Weights of a small GPT-style language model, trained from scratch on English Wikipedia: width 192, MLP 256 SwiGLU.
MLP neurons of a small language model. Each row is named by its layer, matrix (down: output weights) and neuron, and shows model dimensions 96-159. Each number is 50 + 10 x the weight over its row's rms, rounded and kept within 0 to 99. A neuron's up and down rows have the sign that makes its largest values positive.
After each neuron's rows, "fires before" lists the tokens most often just after its 100 highest values on Wikipedia text that the model never trained on.

L9.down34:61 26 38 50 55 47 39 59 41 63 53 63 47 44 48 56 61 66 47 38 42 34 36 41 60 54 56 28 43 52 46 57 58 57 41 43 45 43 38 41 54 41 57 41 53 63 52 46 62 64 51 41 59 49 50 46 56 36 24 46 64 58 49 44
fires before: "|", " York"

L6.down17:47 46 46 52 44 50 48 66 66 33 50 42 52 63 39 55 53 46 65 38 68 43 42 66 62 40 40 49 52 31 52 46 49 55 44 57 74 40 49 43 36 50 55 54 74 45 54 59 64 58 59 46 62 55 43 41 61 41 43 74 59 35 54 59
fires before: ","

L7.down91:44 58 78 55 60 53 41 51 47 48 69 63 49 35 46 47 53 42 55 51 32 48 88 66 67 49 50 55 52 64 48 50 55 40 49 45 39 49 49 53 65 54 52 54 59 59 60 52 45 46 53 25 54 48 50 65 58 40 33 44 47 66 49 40
fires before: "\n\n", " The", " In", " During"

L9.down138:54 65 52 71 38 56 50 31 49 47 50 39 51 45 62 44 48 41 51 42 57 47 99 46 25 48 60 53 55 44 63 61 57 63 56 60 55 46 42 60 60 40 43 60 33 49 45 58 63 43 51 38 65 41 50 54 37 58 40 56 47 49 45 53
fires before: "-"

L2.down237:49 38 50 44 39 62 50 36 53 67 67 61 52 50 56 58 47 31 50 42 24 49 68 52 44 41 39 44 69 52 44 61 48 48 33 59 57 54 42 60 48 46 63 51 48 37 54 56 57 49 54 57 39 66 46 52 41 44 61 43 46 58 39 53
fires before: "'", "–", "-", " |"

L6.down204:58 47 67 55 68 67 72 54 48 50 47 50 54 37 44 45 50 58 45 43 62 55 40 50 43 41 48 57 52 42 51 47 64 42 61 59 32 37 33 77 42 53 52 54 61 53 53 34 57 53 56 58 64 48 47 42 59 47 35 55 51 35 46 54
fires before: "s", "t"

L7.down187:49 59 49 25 38 39 49 34 57 65 57 49 52 50 69 45 43 41 48 48 44 53 58 55 54 52 52 40 57 53 31 43 70 35 51 44 47 39 26 62 57 53 47 66 41 46 60 38 59 44 36 57 60 38 42 53 29 50 56 31 53 39 51 25
fires before: " (", " |", " positions", ";"

L6.down151:56 43 55 52 51 51 67 50 43 33 41 55 47 43 33 36 37 66 47 55 28 72 42 41 65 35 46 26 53 52 61 64 59 62 48 42 65 62 58 29 48 42 49 61 48 39 30 49 56 48 55 69 42 47 51 56 61 66 52 53 61 39 61 49
fires before: "|", "-"

L5.down106:63 51 50 48 63 61 70 51 52 54 52 60 41 53 70 62 40 49 54 55 92 57 48 49 67 54 52 43 61 57 35 46 56 32 51 53 33 48 56 55 55 56 45 48 56 54 47 53 47 43 55 35 52 44 39 38 49 37 46 51 43 67 52 41
fires before: "s", "%", "t", "n"

L7.down163:39 44 46 47 45 50 40 47 26 64 38 55 42 44 67 47 42 39 56 44 10 66 42 49 48 53 49 61 51 55 42 54 44 40 58 44 44 41 69 53 48 61 41 39 37 63 50 50 49 52 62 49 73 50 33 22 65 41 51 60 62 48 39 41
fires before: " the", " his", " her"

L5.down218:35 46 43 46 40 58 45 56 39 54 57 48 72 51 52 52 51 51 40 55 28 39 69 39 63 39 30 42 65 51 52 36 56 59 36 58 54 56 43 46 43 47 62 51 46 55 57 59 40 56 39 53 55 55 32 54 37 43 52 49 43 49 55 41
fires before: ".", ",", " and", "\n\n"

L9.down212:47 73 42 63 46 54 49 45 55 57 42 53 45 65 58 36 57 42 44 47 83 45 43 45 65 56 41 67 43 54 47 55 51 70 37 54 54 38 41 65 58 49 54 44 66 54 44 57 55 49 44 63 43 43 66 28 59 56 61 38 44 44 65 47
fires before: " |", ",", "y"

L5.down172:62 42 37 57 49 47 43 40 57 55 67 57 59 45 45 49 61 52 41 54 58 53 60 59 58 54 46 58 46 42 76 43 56 36 48 59 45 36 53 46 51 48 49 69 34 56 58 47 41 48 49 54 50 61 60 46 46 40 51 52 61 40 46 45
fires before: "=", "\n\n", "\n"

L5.down102:52 56 55 38 49 37 63 57 54 56 57 47 48 61 42 55 58 57 42 53 31 50 04 66 45 61 66 51 47 45 46 57 52 65 52 58 60 48 66 39 54 41 42 36 45 45 62 56 52 49 56 47 60 44 44 49 53 50 46 36 54 37 53 42
fires before: ","

L7.down133:47 48 53 41 47 47 58 38 48 40 52 45 59 48 60 48 52 54 41 46 60 40 93 53 61 40 48 63 45 50 60 29 43 65 53 46 38 43 60 55 54 32 43 48 51 47 30 42 36 43 44 44 61 54 36 41 59 56 47 37 73 47 46 48
fires before: "-"

L9.down125:39 51 59 46 60 49 56 35 53 34 52 54 49 49 49 52 48 45 58 48 99 46 69 57 38 62 55 50 40 39 47 53 46 49 40 44 57 57 58 43 62 50 65 49 38 54 51 55 55 47 59 56 61 60 41 50 43 44 56 52 50 60 48 49
fires before: "=", "The", "In"

L9.down100:55 45 44 42 43 35 58 29 53 58 66 41 49 57 49 38 63 60 56 57 80 50 60 45 38 50 41 63 52 41 47 56 53 45 60 51 55 32 62 65 63 32 57 52 65 66 50 44 44 32 66 60 28 47 31 40 33 47 55 65 48 36 45 66
fires before: ","

L6.down172:64 52 61 45 43 48 38 62 51 40 51 46 62 58 65 56 58 60 60 47 00 49 51 60 55 51 44 62 48 55 44 50 53 39 60 53 58 44 36 62 64 44 43 48 46 52 49 58 48 47 51 67 38 45 63 58 43 41 55 42 78 44 47 63
fires before: " |"

L9.down217:43 51 50 53 59 46 73 43 39 48 66 47 42 39 48 62 47 54 40 54 49 55 50 63 40 38 60 37 63 39 53 48 41 50 56 40 38 50 45 40 60 55 60 49 47 56 53 61 42 37 32 42 49 53 56 44 51 43 48 42 52 58 52 50
fires before: "|"

L9.down176:39 60 53 59 39 70 50 47 41 53 51 55 39 42 47 43 34 54 61 39 59 42 34 47 53 16 33 41 58 48 61 52 41 54 43 68 45 54 40 50 51 57 47 51 37 58 43 46 47 29 49 62 45 49 25 56 60 51 48 39 51 58 58 67
fires before: " |", "."

L6.down105:69 61 38 37 39 48 43 49 70 47 43 54 48 52 34 35 58 45 32 65 59 63 58 60 45 29 36 41 51 50 41 51 48 36 44 51 46 44 41 31 52 40 39 38 46 40 58 52 56 54 38 29 59 38 36 55 60 32 68 44 53 45 27 43
fires before: "–", ",", " to"

L6.down234:31 39 33 70 66 39 51 52 43 51 49 47 22 60 45 35 40 44 52 48 34 53 61 50 48 40 56 56 68 47 57 35 44 60 38 55 43 69 58 32 74 53 50 40 42 43 62 47 41 57 44 57 43 49 53 29 64 60 45 58 67 40 57 41
fires before: "s", "ment", "t"

L6.down52:51 64 46 39 43 41 62 50 52 50 55 41 55 47 60 45 54 47 47 56 77 46 84 55 52 57 44 48 50 41 58 52 60 38 55 53 51 47 42 48 36 55 23 52 46 54 52 40 51 44 44 45 65 27 44 45 52 19 61 54 50 55 50 50
fires before: " |", ":", " (", ".", " \""

L5.down119:51 47 51 47 57 59 55 51 60 48 54 57 47 49 41 37 45 52 52 59 60 52 00 62 42 66 58 46 40 48 38 54 35 47 53 59 65 58 48 46 50 48 42 50 57 51 54 70 49 62 51 46 51 48 61 54 55 56 53 48 48 60 45 52
fires before: "=", "\n\n"

L7.down43:61 47 34 53 36 43 47 55 47 61 42 51 58 42 64 52 57 53 56 34 66 44 51 27 42 34 42 40 55 48 54 49 65 54 41 49 59 36 58 53 50 54 48 40 50 61 40 41 57 42 51 65 59 43 47 18 42 57 49 53 43 50 53 48
fires before: "|", "ault", "ident"

L7.down2:39 37 48 54 62 59 63 49 46 40 57 48 49 51 67 36 38 49 48 43 53 67 91 52 61 47 51 42 63 38 56 57 51 42 55 41 53 47 61 49 42 28 52 40 43 45 43 51 48 35 37 55 61 41 47 66 52 42 64 54 51 43 55 51
fires before: "-"

L5.down248:53 41 66 68 40 57 57 68 53 51 51 37 51 29 65 45 47 61 50 54 68 60 82 43 46 67 29 68 51 52 51 47 52 67 48 56 53 38 57 46 38 35 48 64 38 37 41 56 61 45 57 45 58 53 73 33 38 48 55 45 71 59 54 39
fires before: " |"

L6.down247:58 41 61 58 63 45 43 48 43 38 47 64 48 55 48 56 57 54 57 40 99 47 39 55 50 51 55 52 50 33 43 45 25 47 42 59 53 53 79 60 49 47 48 46 38 50 40 37 34 51 64 53 46 59 41 50 53 50 42 44 53 47 43 55
fires before: "="

L9.down179:48 38 52 55 48 57 59 55 34 47 49 33 53 52 57 58 49 45 61 53 25 56 54 38 56 42 60 54 64 47 50 52 58 47 56 56 60 73 50 54 71 54 42 54 51 55 58 56 37 51 47 49 36 57 59 48 58 38 46 43 62 61 48 24
fires before: "s", "ed", " the", "es", "ing", "e"

L9.down12:46 42 68 42 74 50 50 36 53 41 42 48 48 41 28 67 59 54 43 63 43 48 58 83 71 65 42 58 42 44 54 54 44 46 45 36 50 52 49 52 46 46 56 51 46 66 48 29 40 47 55 24 49 32 70 76 57 43 55 45 51 64 54 64
fires before: "\"", "\n\n", " The", " I", " There"

L2.down168:53 42 60 44 59 48 50 51 44 35 51 59 58 56 49 40 60 62 53 40 06 43 59 31 27 48 63 49 55 47 52 63 46 49 44 47 43 51 30 54 38 37 55 54 50 61 62 62 55 57 63 46 38 52 57 48 50 45 47 54 60 43 53 56
fires before: "-", "\n", " 0"

L5.down156:63 53 45 59 55 51 51 52 60 71 61 50 45 49 50 51 54 66 51 55 62 45 53 50 35 76 61 44 72 57 46 42 65 44 46 48 59 58 31 57 73 41 51 38 59 41 54 57 35 51 51 38 52 64 56 47 40 46 49 46 53 54 55 45
fires before: ")", ".", ","

L2.down80:52 57 42 47 52 50 66 45 54 48 54 53 44 31 55 64 53 49 60 49 92 56 37 36 54 50 37 47 54 69 52 47 56 41 65 54 58 37 63 43 63 47 32 49 43 37 64 42 39 40 62 60 56 44 52 51 63 46 43 51 46 41 61 55
fires before: " |", "%", " m", " km", " sq", "0"

L5.down132:43 46 52 55 47 53 50 44 55 32 67 51 62 60 41 50 50 57 53 52 31 30 65 69 46 44 68 53 56 66 41 58 51 50 34 60 44 44 47 57 63 41 43 56 43 61 46 51 47 62 55 40 60 42 38 57 64 37 38 45 48 56 49 36
fires before: ")", "–", " United", "-", " season", ","

L2.down208:53 41 64 39 69 45 49 64 68 38 58 57 45 69 60 52 65 56 51 55 52 60 36 49 48 40 63 51 51 53 43 61 50 58 70 44 48 60 45 43 62 45 47 38 26 52 49 40 34 52 42 42 58 23 32 40 70 49 51 60 50 45 45 56
fires before: "-", "s", " the"

L7.down103:56 60 34 40 41 47 40 48 73 28 44 56 47 42 51 51 54 52 46 38 27 48 94 58 33 52 42 38 50 66 62 65 34 51 37 44 40 60 52 51 47 70 53 53 52 55 48 44 52 42 52 57 40 34 48 55 52 49 66 51 34 51 44 57
fires before: ".", " |", "0"

L2.down75:50 59 47 40 46 37 41 67 54 24 64 57 45 44 66 56 66 48 48 51 72 49 67 39 50 48 39 48 33 63 62 58 51 50 43 52 42 58 51 62 52 53 43 60 29 51 44 35 58 60 47 43 57 61 44 72 48 44 65 50 44 52 37 62
fires before: "-"

L2.down203:53 44 49 44 51 57 53 49 44 40 54 48 58 51 66 43 36 54 51 53 56 42 55 66 37 49 82 66 50 54 52 46 55 46 62 33 62 51 54 54 55 62 55 40 51 51 46 57 47 50 49 45 52 43 41 31 58 45 57 54 51 40 67 46
fires before: " the", " Iv"

L5.down3:45 41 38 46 44 46 43 45 63 52 57 49 55 60 42 52 52 48 22 41 80 66 49 52 38 31 31 52 55 47 57 61 51 29 58 44 48 59 53 57 44 58 58 38 53 59 33 50 43 48 63 46 38 52 59 41 51 64 54 56 53 46 51 69
fires before: "|"

L5.down112:47 50 41 49 46 41 71 53 47 62 55 51 60 52 47 58 44 32 41 47 11 66 41 52 45 59 48 55 43 51 50 47 49 74 47 49 47 53 49 40 38 63 66 51 54 51 41 54 58 57 52 52 75 50 51 56 49 56 52 45 38 40 49 49
fires before: " |", "."

L9.down24:41 56 56 52 50 54 28 54 54 54 45 38 48 66 53 40 54 43 47 58 47 41 40 60 66 39 49 46 52 39 41 54 45 49 42 44 64 45 55 64 34 61 65 46 64 44 45 52 58 44 68 60 53 50 55 54 52 59 44 42 60 57 45 47
fires before: "ti", "cy", "te", "ted", "y"

L7.down249:47 54 73 36 39 60 55 40 48 57 61 55 51 53 51 69 55 58 44 67 20 50 64 56 43 57 35 36 60 57 64 55 39 56 60 55 53 48 44 27 49 43 54 51 56 36 46 45 66 45 46 48 46 44 51 45 49 52 67 58 55 65 50 55
fires before: ")", "–", "cing"

L9.down46:37 48 45 33 64 61 55 62 53 33 58 55 63 40 50 58 53 54 75 38 38 51 88 53 47 52 56 37 49 65 23 46 29 40 40 63 52 46 54 49 50 46 61 39 46 42 43 45 56 54 44 40 41 49 43 53 47 31 38 45 49 54 47 33
fires before: ":", "\n ", " 3", "3", "on"

L9.down205:59 38 46 53 39 32 61 56 48 40 61 63 44 46 64 42 37 46 41 53 57 59 68 41 31 47 55 63 42 52 24 44 52 53 60 60 43 60 41 37 50 64 30 60 52 56 49 42 37 58 67 59 47 54 41 40 59 33 65 50 30 17 54 46
fires before: "s"

L2.down70:31 46 37 36 60 63 51 50 61 64 48 43 60 64 36 50 66 48 51 44 15 57 61 49 52 55 33 50 59 35 40 46 45 51 46 46 49 54 39 44 53 41 52 56 62 28 41 54 48 43 45 53 46 41 49 37 33 49 55 53 56 45 51 47
fires before: ")", ".", "–", ","

L6.down249:53 41 52 58 46 45 50 51 61 56 47 40 64 47 54 68 58 43 66 52 63 42 85 54 34 60 21 62 49 12 62 40 43 50 42 60 43 70 47 68 43 55 49 43 47 46 52 53 43 47 43 40 53 40 40 57 52 35 62 45 42 48 38 55
fires before: "-", "\n"

L7.down111:44 56 56 42 76 60 42 51 48 50 43 47 52 64 48 43 53 52 26 75 73 57 31 47 47 67 51 33 44 62 44 55 47 39 35 47 53 58 45 46 48 37 48 50 52 63 37 60 41 35 49 55 50 63 44 51 48 58 52 42 50 46 53 58
fires before: "|"

L9.down26:24 43 42 65 43 65 45 43 47 48 46 55 41 42 36 33 38 58 37 72 55 57 72 44 39 56 57 52 83 41 54 46 48 45 41 55 58 42 63 33 57 41 41 50 49 45 48 44 60 47 34 58 49 51 44 41 46 57 54 54 48 47 61 58
fires before: " to", " of", "nt"

L7.down248:51 60 55 43 42 42 44 51 60 50 51 56 40 37 70 43 28 33 42 59 58 43 74 43 56 48 35 38 54 62 43 32 46 57 50 40 56 53 49 41 46 38 53 42 56 56 52 48 70 49 46 62 44 60 47 41 56 52 49 27 43 37 53 48
fires before: "|", " |"

L6.down243:48 51 43 50 35 48 33 38 53 75 60 51 62 45 40 55 49 65 50 49 28 41 46 56 53 62 48 44 50 60 74 46 36 48 49 34 73 53 53 59 34 45 44 61 46 59 50 56 56 40 62 56 44 55 42 37 53 41 70 47 49 34 40 63
fires before: ",", ".", " |", "–"

L7.down204:54 56 51 43 59 43 59 40 47 52 45 61 58 55 43 37 37 31 61 58 74 46 65 51 60 41 51 60 56 40 37 35 55 57 45 52 65 48 60 41 47 50 64 49 45 42 51 51 60 45 54 47 42 43 50 43 53 45 35 63 58 70 64 69
fires before: "2", "1", "0", "5", "7", "8"

L5.down80:43 46 51 57 48 18 57 35 56 62 60 31 41 50 41 47 55 59 62 48 23 45 99 54 31 50 33 33 25 52 47 45 35 66 49 43 53 38 39 60 55 51 44 43 67 55 51 43 66 53 59 57 36 50 52 51 54 48 40 57 36 55 37 47
fires before: ",", "."

L9.down239:56 48 43 53 34 62 54 44 55 53 51 53 57 50 54 62 43 52 57 64 84 52 86 33 34 67 53 43 54 24 53 32 47 39 53 36 53 38 48 53 28 41 56 72 63 41 41 56 48 56 42 46 39 59 55 36 61 49 46 51 51 46 51 31
fires before: " ("

L2.down9:43 42 61 50 42 54 32 57 51 52 64 53 50 70 49 59 52 30 59 43 00 54 80 58 51 67 58 60 53 45 45 54 45 51 46 48 57 64 42 40 59 51 55 39 66 55 26 61 55 43 43 32 63 54 37 59 56 60 36 56 55 51 51 58
fires before: "\n\n", " The", " He", " In", " She", " During"

L7.down188:50 76 65 45 52 58 56 64 47 45 57 35 59 49 53 51 49 47 59 71 24 54 93 47 51 42 51 49 69 54 48 50 52 60 40 49 28 45 50 47 52 49 40 76 36 47 50 43 46 28 47 27 30 48 61 53 53 49 60 34 55 61 67 48
fires before: "\n\n", " The", " It", " In"

L2.down156:55 51 60 69 50 30 49 51 40 30 53 52 44 36 39 63 44 51 32 69 84 67 62 48 45 30 53 62 49 42 55 34 48 66 44 36 44 44 41 59 56 38 45 67 54 56 51 47 55 68 49 54 49 59 71 52 42 59 41 49 41 52 46 42
fires before: "-", "\n"

L7.down231:44 34 70 69 44 47 61 35 44 35 63 58 37 57 51 52 47 46 35 34 29 51 75 68 48 56 36 44 48 46 46 38 63 41 32 53 49 38 57 44 56 50 52 51 47 64 58 58 59 39 52 42 66 46 45 43 39 45 61 63 38 41 58 57
fires before: "–", " M", "e"

L6.down84:62 61 37 49 43 44 52 39 59 45 57 44 53 59 50 51 39 54 38 53 29 57 67 41 45 44 49 54 60 32 55 42 54 34 42 58 21 64 56 49 50 53 55 40 40 48 41 58 48 48 60 49 47 59 57 48 50 38 43 45 53 48 51 46
fires before: ".", ",", " and", ";"

L9.down92:46 48 60 35 42 59 44 49 51 58 49 43 47 55 59 51 58 54 49 53 24 38 06 49 45 54 38 58 43 63 61 62 54 55 53 57 42 42 43 48 42 39 49 55 54 54 31 37 63 43 49 43 65 53 39 49 56 41 58 41 58 41 44 47
fires before: "|", "us"

L7.down171:50 37 55 54 60 61 43 52 52 60 66 57 47 51 61 34 33 29 48 54 31 54 63 58 49 55 48 46 59 62 37 60 47 59 43 54 60 55 53 50 69 27 87 71 35 45 37 43 60 48 48 35 49 55 51 54 45 50 57 46 42 39 48 46
fires before: "-"

L6.down160:51 39 35 44 44 46 61 53 50 62 41 58 55 53 55 43 50 32 72 56 52 47 55 58 42 51 62 39 45 38 55 39 35 63 34 75 52 56 52 38 51 78 50 48 48 42 65 70 59 61 35 40 38 34 54 40 62 38 72 47 58 58 56 59
fires before: " 6", " 5", " 3", " 4", " 13"

L9.down57:56 59 44 59 27 52 40 69 39 58 44 48 51 59 54 47 45 54 50 50 00 45 57 49 52 57 45 55 53 55 34 59 61 48 42 65 54 57 50 51 68 55 47 53 44 48 63 63 39 51 44 49 58 47 40 52 59 54 38 59 59 56 70 52
fires before: "."

L9.down27:42 61 55 43 62 46 56 44 41 46 37 51 59 53 53 73 45 52 37 60 61 59 68 47 35 50 63 51 39 64 48 34 61 48 61 37 60 74 60 50 50 42 48 51 61 52 40 35 61 42 41 66 40 54 53 61 33 56 47 43 53 48 56 31
fires before: ":", "s"

L2.down236:49 57 45 49 56 39 49 26 32 28 57 55 45 41 48 35 56 61 57 38 06 34 56 47 61 49 66 38 43 56 56 50 49 48 46 57 36 51 27 42 50 40 48 51 33 54 47 54 55 38 59 69 56 45 58 61 54 43 49 58 39 43 47 59
fires before: " |", " (", ".", "/", ";", "og"

L5.down114:40 50 53 59 42 65 62 44 59 68 40 49 32 41 51 58 50 61 43 41 65 65 39 51 28 69 53 48 44 54 38 48 47 46 41 65 52 54 50 68 53 50 66 58 61 53 51 46 36 52 45 41 58 48 28 74 61 41 65 58 61 45 36 51
fires before: "s", "on"

L7.down17:33 44 68 51 60 44 45 64 63 50 40 52 39 61 27 45 63 73 61 51 61 56 66 53 44 50 40 52 33 49 57 63 44 57 44 44 56 52 47 55 57 43 45 39 54 46 53 56 55 44 51 39 38 38 42 55 61 67 51 54 32 33 51 51
fires before: " |", ":"

L5.down178:48 48 50 54 45 46 55 59 62 42 44 60 52 49 39 57 42 53 52 45 99 44 75 43 30 43 50 50 55 45 60 53 38 40 49 47 52 57 57 61 57 50 56 66 45 60 52 46 36 51 55 46 49 43 36 41 45 45 47 66 47 51 46 39
fires before: "=", "\n\n"

L7.down142:46 66 41 56 43 50 43 47 55 47 44 54 46 54 57 68 49 41 43 43 32 57 72 60 53 46 26 39 68 58 47 61 58 40 57 67 49 61 61 64 46 50 64 58 41 50 48 31 39 44 42 33 57 55 54 64 45 46 66 43 42 65 46 39
fires before: " |"

L2.down198:47 52 24 47 52 45 59 56 35 69 56 54 48 56 49 60 56 59 41 47 59 49 45 57 29 59 50 41 48 58 46 45 54 54 51 41 64 59 56 36 50 51 51 39 43 54 46 48 47 52 37 35 48 63 55 62 52 52 37 62 53 63 38 46
fires before: " |", "–", "."

L7.down65:40 44 66 43 57 44 46 51 48 56 56 54 36 49 62 54 39 55 48 46 22 46 99 46 55 48 61 61 50 47 38 42 52 56 53 58 48 42 31 51 49 46 53 44 53 39 52 55 32 56 53 39 51 66 61 56 57 55 38 55 54 52 69 49
fires before: "\n\n", " It", " The", " In", " He"

L9.down200:66 56 54 43 66 54 54 41 57 56 51 48 44 47 46 51 55 40 40 49 53 24 38 52 78 52 43 68 47 46 52 56 49 19 38 32 41 51 48 48 46 46 58 52 59 53 58 60 45 70 39 53 66 55 48 48 37 55 46 49 38 56 46 63
fires before: "=", "\n\n", ";"

L9.down221:39 62 52 44 47 53 39 38 41 55 44 33 54 42 37 61 37 65 45 45 61 48 92 47 56 30 50 56 46 47 29 57 32 65 42 36 75 35 47 53 48 32 48 59 22 36 55 54 51 52 51 52 53 59 50 56 59 53 70 42 35 52 56 48
fires before: "%", "ti", "}", "r"

L9.down253:56 52 39 28 55 52 65 58 54 45 53 46 52 35 39 40 48 62 73 51 36 64 47 38 61 62 45 40 62 49 41 36 51 45 54 49 50 41 44 56 43 58 67 56 66 37 62 51 31 53 51 59 59 58 52 39 39 46 54 39 51 58 47 56
fires before: " 3", " 4", " =", "=", " 10", " 7"

L6.down49:39 49 64 39 55 43 55 44 60 43 39 43 54 60 59 50 39 46 35 44 49 51 52 69 55 55 68 55 39 46 30 36 66 45 43 52 61 33 61 42 40 43 78 62 44 35 47 47 48 49 52 54 59 52 39 51 58 45 45 55 41 47 40 54
fires before: "3", "0", "9", "8", "5", "7"

L7.down73:48 53 54 57 34 57 50 36 65 42 46 35 33 40 57 62 40 55 55 45 45 58 49 41 40 44 63 53 47 47 44 51 50 56 52 55 32 52 44 37 62 67 47 44 55 32 43 55 46 56 44 51 29 53 61 39 61 72 52 47 46 50 56 57
fires before: "|", "  ", " place", " the"

L6.down252:70 53 40 46 58 33 35 48 51 65 44 47 52 61 44 39 55 56 27 48 42 57 53 44 57 55 52 46 61 55 53 30 51 43 58 61 54 42 48 54 40 52 34 36 56 50 56 63 29 38 54 37 48 50 51 57 47 57 44 60 26 43 54 40
fires before: " |", ",", "–", "(", "."